From a checkpoint of a small transformer trained on Wikipedia.
Architecture: rotary positions, biases on query, key and value, untied embeddings.
Training: 800M tokens, 6105 steps.
MLP neurons of a small language model. Each row is named by its layer, matrix (up: input weights) and neuron, and shows model dimensions 0-255. Each number is 500 + 50 x the weight over its row's rms, rounded and kept within 0 to 999. Numbers have three digits each.
After each neuron's rows, "fires in" lists the words (lower case) most often at its 100 highest values on Wikipedia text that the model never trained on.

L5.up628:470473442512407574484393555548506519520525560532580458469481556513586433512479573512431558545509387475557505631501475360594577417509487484559468452449529525471462449484470526476521590500477440522541501530487462446477573554432480452547575403549513549610406491504433449498531473510439510520486543449473494489442438482466462475421495551500503513592436551455500515496372510440387507458495504432498475639525425459467419420476492428510551429562528459453459499519557539509520466533448465474574549418525526435465522489470510608476627455439502452520463498522520436540527482484508533523553554595564475428476504472522467420518476554473568481469562479505514532524483440560615508496496566526502456510437511504470533480564525498482478492579460579552478525483543472493507495434512424
fires in: "of", "sealfon"

L3.up595:492425537508502462499415512474491468518418506473442479496503503442570505552485513415529443448528475492498530543603489559549433520550556441545574453410548606453531544491612498432359511507474417434541489504469502532509554519455532438480520496512477404480371518412535443448515530464435458503524490389560542442532449504610508458506433530417503409514439487503523423500467525533492461491535610547495474555458483480467526545444481647548551575509518495508442494490488533461575445475512524401464523453498516398444560601492442486498424486514463459506465542477546525474523553541600464481528390450575503346493574498386481531510602413517448570561441528467458422493540557473440387512504544592478476466422525505487506511514520488524370546516488568470492459445593470520540571492522535
fires in: "adventure", "hellion"

L9.up1205:577429505504514484498438502432552423545537538587539450599476504545596530546521540558556499492425430387400498544538496474563416538581597473516619465480598341503530525529451463555499602473461461474525514426526542541601575505424432513579516442560482493560500517571503377505592536500545532508497563484506489463391600477373456522543499533480520546408454578506529408520540533524485556481503499515493582506488531523443516536476519536523480542463379507475501469509504445598496532460559508621536467514503510524515476486484455478484458555467512469468562506498520499470484516482462599446587549463489559588590501486491426488588557472433429527503466480494524500529438497514515504428560566480458476515491527532572534522558415486494355546595449495477473611439496542483537435428482432
fires in: "an", "his"

L7.up569:522530562501481428484473472495513553553450518506599469476453452493548579451581503441510563467449502517535479458518452505467508500541568527583539515551437514428538466560511572542549396509511412471496423462619511540569467496549479438480585518597554511571475480429600492436432543514530427543485507553519522528463495517421470535449491434583445465547460474521504555513516588536417554536491466443551440455502555475553490461428495552498472545446458632414520554549522541463473534401400504442503465554499481602609448601471449542539484570497452579473547550592510528535436472421522503543513552449396528518440469541528402413495583501539532572388533496572465442497541447458390500596487538512521491564581515562593455417504486502606453521498433546536477503574473481517515580529552509
fires in: "in", "of", "an", "from", "the"

L5.up991:504518478528576419573491510464496580512527547506517465509535397461524486510566492554470501518432476550494469528548486520538503603506383481453495518434543454424517524609454548509482517547512441538429477468661468499504451434495586474514539529470453487610487481469439461560577564494560530475482506459505493526514510473471534558500491539547573587562496537491401430491489418526403533525451503553545516504425578565499474519468541576510652480548448497498452484578489507518472540482477618478534460529529390497446500522455466463458441530441427460445496519499542498542407473539524515500461497487470521467490490508481453525552534582401434545457483545571404508451531455511531427458555476580503493474522471635499566495507482433541394551543407559481489351392572525484572529539534445
fires in: "of", "for"

L9.up868:623408470539481468472485436476527494479399486520499463424467584442553459498491577562493537476538513512461466488522560559466470516504595475517465435548598469484448574432445569528487483538534538415484566522496433570542576514541410474578389509446526549585446484481547529502477536519468405432549477506482476577513547566543509481608438436504523403505484533436528397514486484522538553500534571538492466501438463535389519487599566506456580460472424506379462578466593534489433518552504553484536462532500438514570504535553504475581511531501565530442535460476515566506586469548371470298483500463515556509529457585447480496519437547483507511550496480457515533465507461568470532507533514452523542563493527537580553493457488465593495488509456421468444388521493464490505498445479549
fires in: "an"

L5.up852:423448544519477529568465601513472482566480416446520432485503500453506400514526529516517508467494546441494475398455593436586534590512532554445490496420503490483552492542484460615569477529423513563502409457513441615506423396512521530597439605398452532524462512517538454573453500407506559499470532468548511525522503479508532520461584428475376515433404531509425533525428425496435500601473434532480529461537453557502582442486549542539455428488491491562482528469532551561494582508551534508493483484557394435503569470476519429529519523443483527560495506505475517537469487454561452439498403594426466528543577458409473468502494488449486516410530415522482538577581453490528578557473570533482509524451458543521443515626511531447563437471408521494464518512453593464466510514547489
fires in: "also", "of", "even", "and", "as", "to"

L7.up241:598436412420453487453531545484511490453440549534486548544595457470504542554498491507458587472447513534468486472540545542468442492515606468551586541528470504430578474492555507460434517489455466561405423517552518516508475480485541478506480492491545522528500481487515582547534545610557461447583517524503495445495491587442534467527504469542546528469545415557512494541445496473489545507481445450543529535445504525506538438439550555502518491417458608487500600465457420395468522406470525577516487502458465494543451561557471496621506515539430458456465512546501513566492517525489519490489491500517553458496459501434490459463531531460485534414412431530538399511420437491393441615436519526513507530520567576568553517516419486585488483552404549539486425428462483469567507435461520
fires in: "of", "in", "studied", "for", "des"

L9.up1234:549462526525515535479618512469481523565526522395563471497472458456576455500539578569485568488509429523474511507468513562426421506454539391516570388504554575490485515467399530464515445587466500411499422558483501528482544415506489422508523529619522488555484484474505539577453489394387473555551582398473547533522553553545558539561509474432469430556523423522644461488421493464435526490468434510498509551435462505512495462475518541594535420483474556512588474513529460485542564456440489522493490587580546573536504510415540378548519537545513495457541543461466555430615548454443560520520463417504533568438497454548459432588505527506502528559463519481455493524534535507441592540549539534464476516556534535563548428494546467543459452505499478447557505556577510483579431400554532
fires in: "an"

L7.up658:555463572518518515510527425479519562486510537416472482438527387556518474558476544545518500551447572487605500494444554540550494472583504521591413498523521555531542469556386544488390505577496526509458587503561576508448477414461470523423463527532502459536459523456504459450469456473491489539464453456552410550525487541448477507471512578483530409496456467570515464442532525455546486648451527552516431484406562535515518502573463586474491503495535524573514425529463492576447502473521504481503425514447497455490469465484448476541489558511400467457475480558570434499482498516502485474402424480541449527590457541413534423508472555547513447501617500445469496483491440617593489512521507422591564457531518522460561527419559451483538410481405556533510480481537561493534473532468498
fires in: "the", "all", "of", "de"

L7.up696:652483572479526489562523497469576608581452521484462521401501514438583502473510468426488466365485479477456470517432533442444540503587516490490560530482614538456591518441460513507488591518524414484558542452544544463546525481509495497514490502470423552528444467495443436525422537460542495522483597468459511493541539422518536558492513458515440509474518532593505395440456515451526477494469543466451537462517558495495533391477527507516508471498459537451457513510441533510533490541500450546382505490475563487572499512488449418441512484527576564540494524487523444503512532584568406498525473476577559481584458512476541566432562538600555467447463441421490501547515446553534548511522498568370464506535514498571517476553520506485548501557523560415487553491606484568523510462502439
fires in: "an", "its", "led"

L4.up939:457475435593529524486454533489482499504482517592466408542471471472557446484526536612511479479574516420485530626478474467400644464502565514467462414426441548512432499459561447522520546552493435557480461639552494501579503534479523413502486513600503427530514518597424498477455473504526486480440468471527581571503508582525477492443522542473481508535501548460421406420523463595528466620505542507470442545428451504484521533470538498550573593607564457555456535506481481478486570574565552445461513437540531477482445478565480468514474453512579487524604565541563480511500522373606539558572456444435536509509553440414452576577437460461505488556461429511429470497486564541558479497450487505485484463528552534457548407514496564491532464447430458457551488459519461459472488419539485
fires in: "of", "at", "during", "after"

L9.up214:461489467426530585540428516506544459436507471596462365427480546535451615521407495540472538503517438415480419547466577511470525532535592319475497550400506411459508498526397568554506469506510455526523460514463532504585485487557463460511541496462573447551429516550555469518509503528491457571411524503469477443506448473449619480519491432473484562544483499439498472417496515495510520541471491572625561539495487455593535522445540544562574477474541505516538539511469440516444498502448476519513477481515497564526533492441551403543512472509487565517482477574503501436476492490582535537568542514531602491502537531544467441543499448578491626509467452611466454525505541473484502558486599496482507592568544482565447469606517462477544519480504440489465459557572584472484492554475550
fires in: "with", "of", "in", "for", "to"

L7.up195:475490526529487518474494591516538431541514435504516402457587446516505524460439583499392495505483558470555509480476563438450521413471485480543382422444497574492575432480585454554490672561516481525458502572558444447608544479519503412474473475457466515498455444506541440572588431541513514553513565562481557541486482403598485540499496476484362527515483447461507591455454456450521436495520464468552561512502537492513571497573473421540459490484559616514510550550509499450531463458482574515430469544517574486540576534469519516464496476531423518387485558547466561442548504524534458405513390498514466473411472530557499534477519460461536555466436479503487599432598505496423500516491597551496354491532490444520423541498574489569485444474490525449529487447393513459496563555495456
fires in: "and", "well", "democratic"

L7.up909:528400493470462480457557459391485456511439515469486474539435572443435454529538461516520420496479480519458500584400542556440407416504506475463624508537506456508460618524500482435549488513492570470522454559582485509509534462480492563354473503572477490447490495538460456485518566411472436552448507444499501525450493516491510555538514555440549490454393437546480507464552487464417648420478368677500509404480450624529430487495492533521530527542513597467518443519575502481510549561472630448530465511521455510605522454467488489500540427551431532552532504552611610451543490576503572477536564539388565520508476491436460513510427449502477526561442438517467540481474442460503525599471458503563448425471483522548549590528540473561500527446459548462558474479561535517582514464517505
fires in: "an", "en"

L7.up1216:447562542465477436476512566436467455470475390445470565522485521483456538511589531553496419528505517468588470499612483593546451547535624428529527457498451511559555452512551488465566421571574558520447517573550458574562493529474493483490434462565509424631606562538512481503442547517484447535509542439556572577521576617544570474465498462481529559572447471542527529502515544475447525538554530496441438497487456543452540560469536509518446486488431522455522437475515502482482547499527480562482534546543530366510608524521483505551555565499542520480446492461486526559472496523510472395583547498424557481409450547515454554491429501582556454456489517611558465525497511409527549428475451457536439524513480509461501488427476649620515454398415505435476471493470514540439460470504520
fires in: "a", "the", "no"

L2.up1157:548617560527525505412522448573493498468546501498538531540537420537549482523488523489505527541546499483551625422440502573417582565584540534445436431452446559436497475479473511488355489584448548502489402494470497431495558486527521488483470570552471483554578513499488496482526501540474481459549425516516492470448564413516499509433485529456458471447446493416529483522571517570524468472558557548555566413447381594514580537515462478440513585431438542475564518513442556531482507576493508405556512478553444538564497484521432548571529500493533523605499498471571444515442434466555516499525463508436414451555502492453484462524556407463529539436511476567510417466447536405498528541500483429600443480458539519491477555511441526538503473522424459486510484382496468569466380512433555
fires in: "records", "league", "series", "wave", "history", "record"

L2.up1193:514486429518539497530454440530519460495492563529453368418440525514480563437497427441434573573419404458447451533500573496454501421544569499566537451505492527533437477497566568433457503572525519512538442491515540481444516590364508403620543511494550532596489529484474444423508430500514487523442511445466565498532363493497513373532417557489508448569517448466492483563486502521556435567384529531499515488467504548457598597345362505427425403437486478510483455531518490460492452482428522507400433505480548564408446593527432554521508566512494416570480535484447478489490509541465541442500558461456471452530465534544480481462445487509517506457573461470530525513571422549426459434466529460535454498552494445527373472420487518558504485487438564557489522457601472472535527445504492
fires in: "adventure", "labour", "labor", "comedy", "atlantic", "star"

L4.up840:485481452500511548484405497508489478473356547499533474421454466502397521445505473504519481505562487448492477607531599455518463497482661491474477565451554550550459493498393605532574527485518485523530536627499472502520476424448525555465530509500539444507565544473469492500388485485450458599413522466436483528500473481393569565447569442584482490556493524433500419572460481526559565508568509539506529540551436375476470489486370556570552516463574533535416527528473423494479457480518588494499498505492469473450491494467418570442495545481538454439562523576498442552501454395565507479443437538560579387587459510488525495476512492475447509557511479507496509565518598554587556468526528498505562443519445521565482427456631536411455509509534557418561538447471440501488486472454547
fires in: "of"

L7.up465:471544571576501512522493586618500501465556454495509533545525479547498476521504567413492489442505473442540495503405531547509522480335491538536419490439474474523470483566484547528497524507434424499490569555497554579496519509542471533531509519491525401461421528524555455543539503528557586495460556479528507560525506480497516492457568517561451442591416505424454507472387414475498648516494451465526547517571503451500583418488468527528392492487527500566512511539503494546477477537525493463554467470529509436586551513481385561575447515484451472437566472527507509521434552527421366510423538592481524590369509530563547482553497508580592533424442495487405519493524429452516436508490462413522552543552468444510467521429419472482433529439588475535379507545520526522572436505422479
fires in: "and", "to"

L4.up487:486442502405439499526485534512451565510494478496472467451384481507434464545506526653436407448510480498491493594560516518515453454551494476499566477418465494484491476480537501527532524453499506473511484572447398480499599539538481402594508555476510542575460488510541459452500539473475403393543529588519491560502464545465402537601442609561469412533497492450484504501463501468496541517467514471447520512546407457433431562526433466448550471471553544543448528409461489540501464382499426528523442466453444518555481510461520608473459484372534488431519549469479483530551444451453506492491554540553593421395526485481402463504549646557488457526518467527395497462519458545550562477458565537481470457479548567493448438487534521533491495535434466543558369484529553431543466518573511
fires in: "of", "most", "the", "other", "among", "following"

L9.up1207:562496544490529568454518436587452483559481496553489433512488506553507525479519390497487531518446445555547516465507578624401501492473575604556502448527543442537457546479401470513504515462522500537522480447444509545494499471381419494454575571561599471482524474523539496532422470520522490425503573503414508520480525439512592600490382437523447409533525442489570473523443557470455545519464419467503540461515466637555516499573598539521500570391475461447534465507474487456507546448495439510516504543437508514574544496540524519515413525449525523456514462591560547495499649501461498502541569439519506501376442415499566504526512551536489514549553457457526568514537562502522599477557452489600527517485517471586531489563448471391502439520478474473434548481496472448453477484464501
fires in: "an"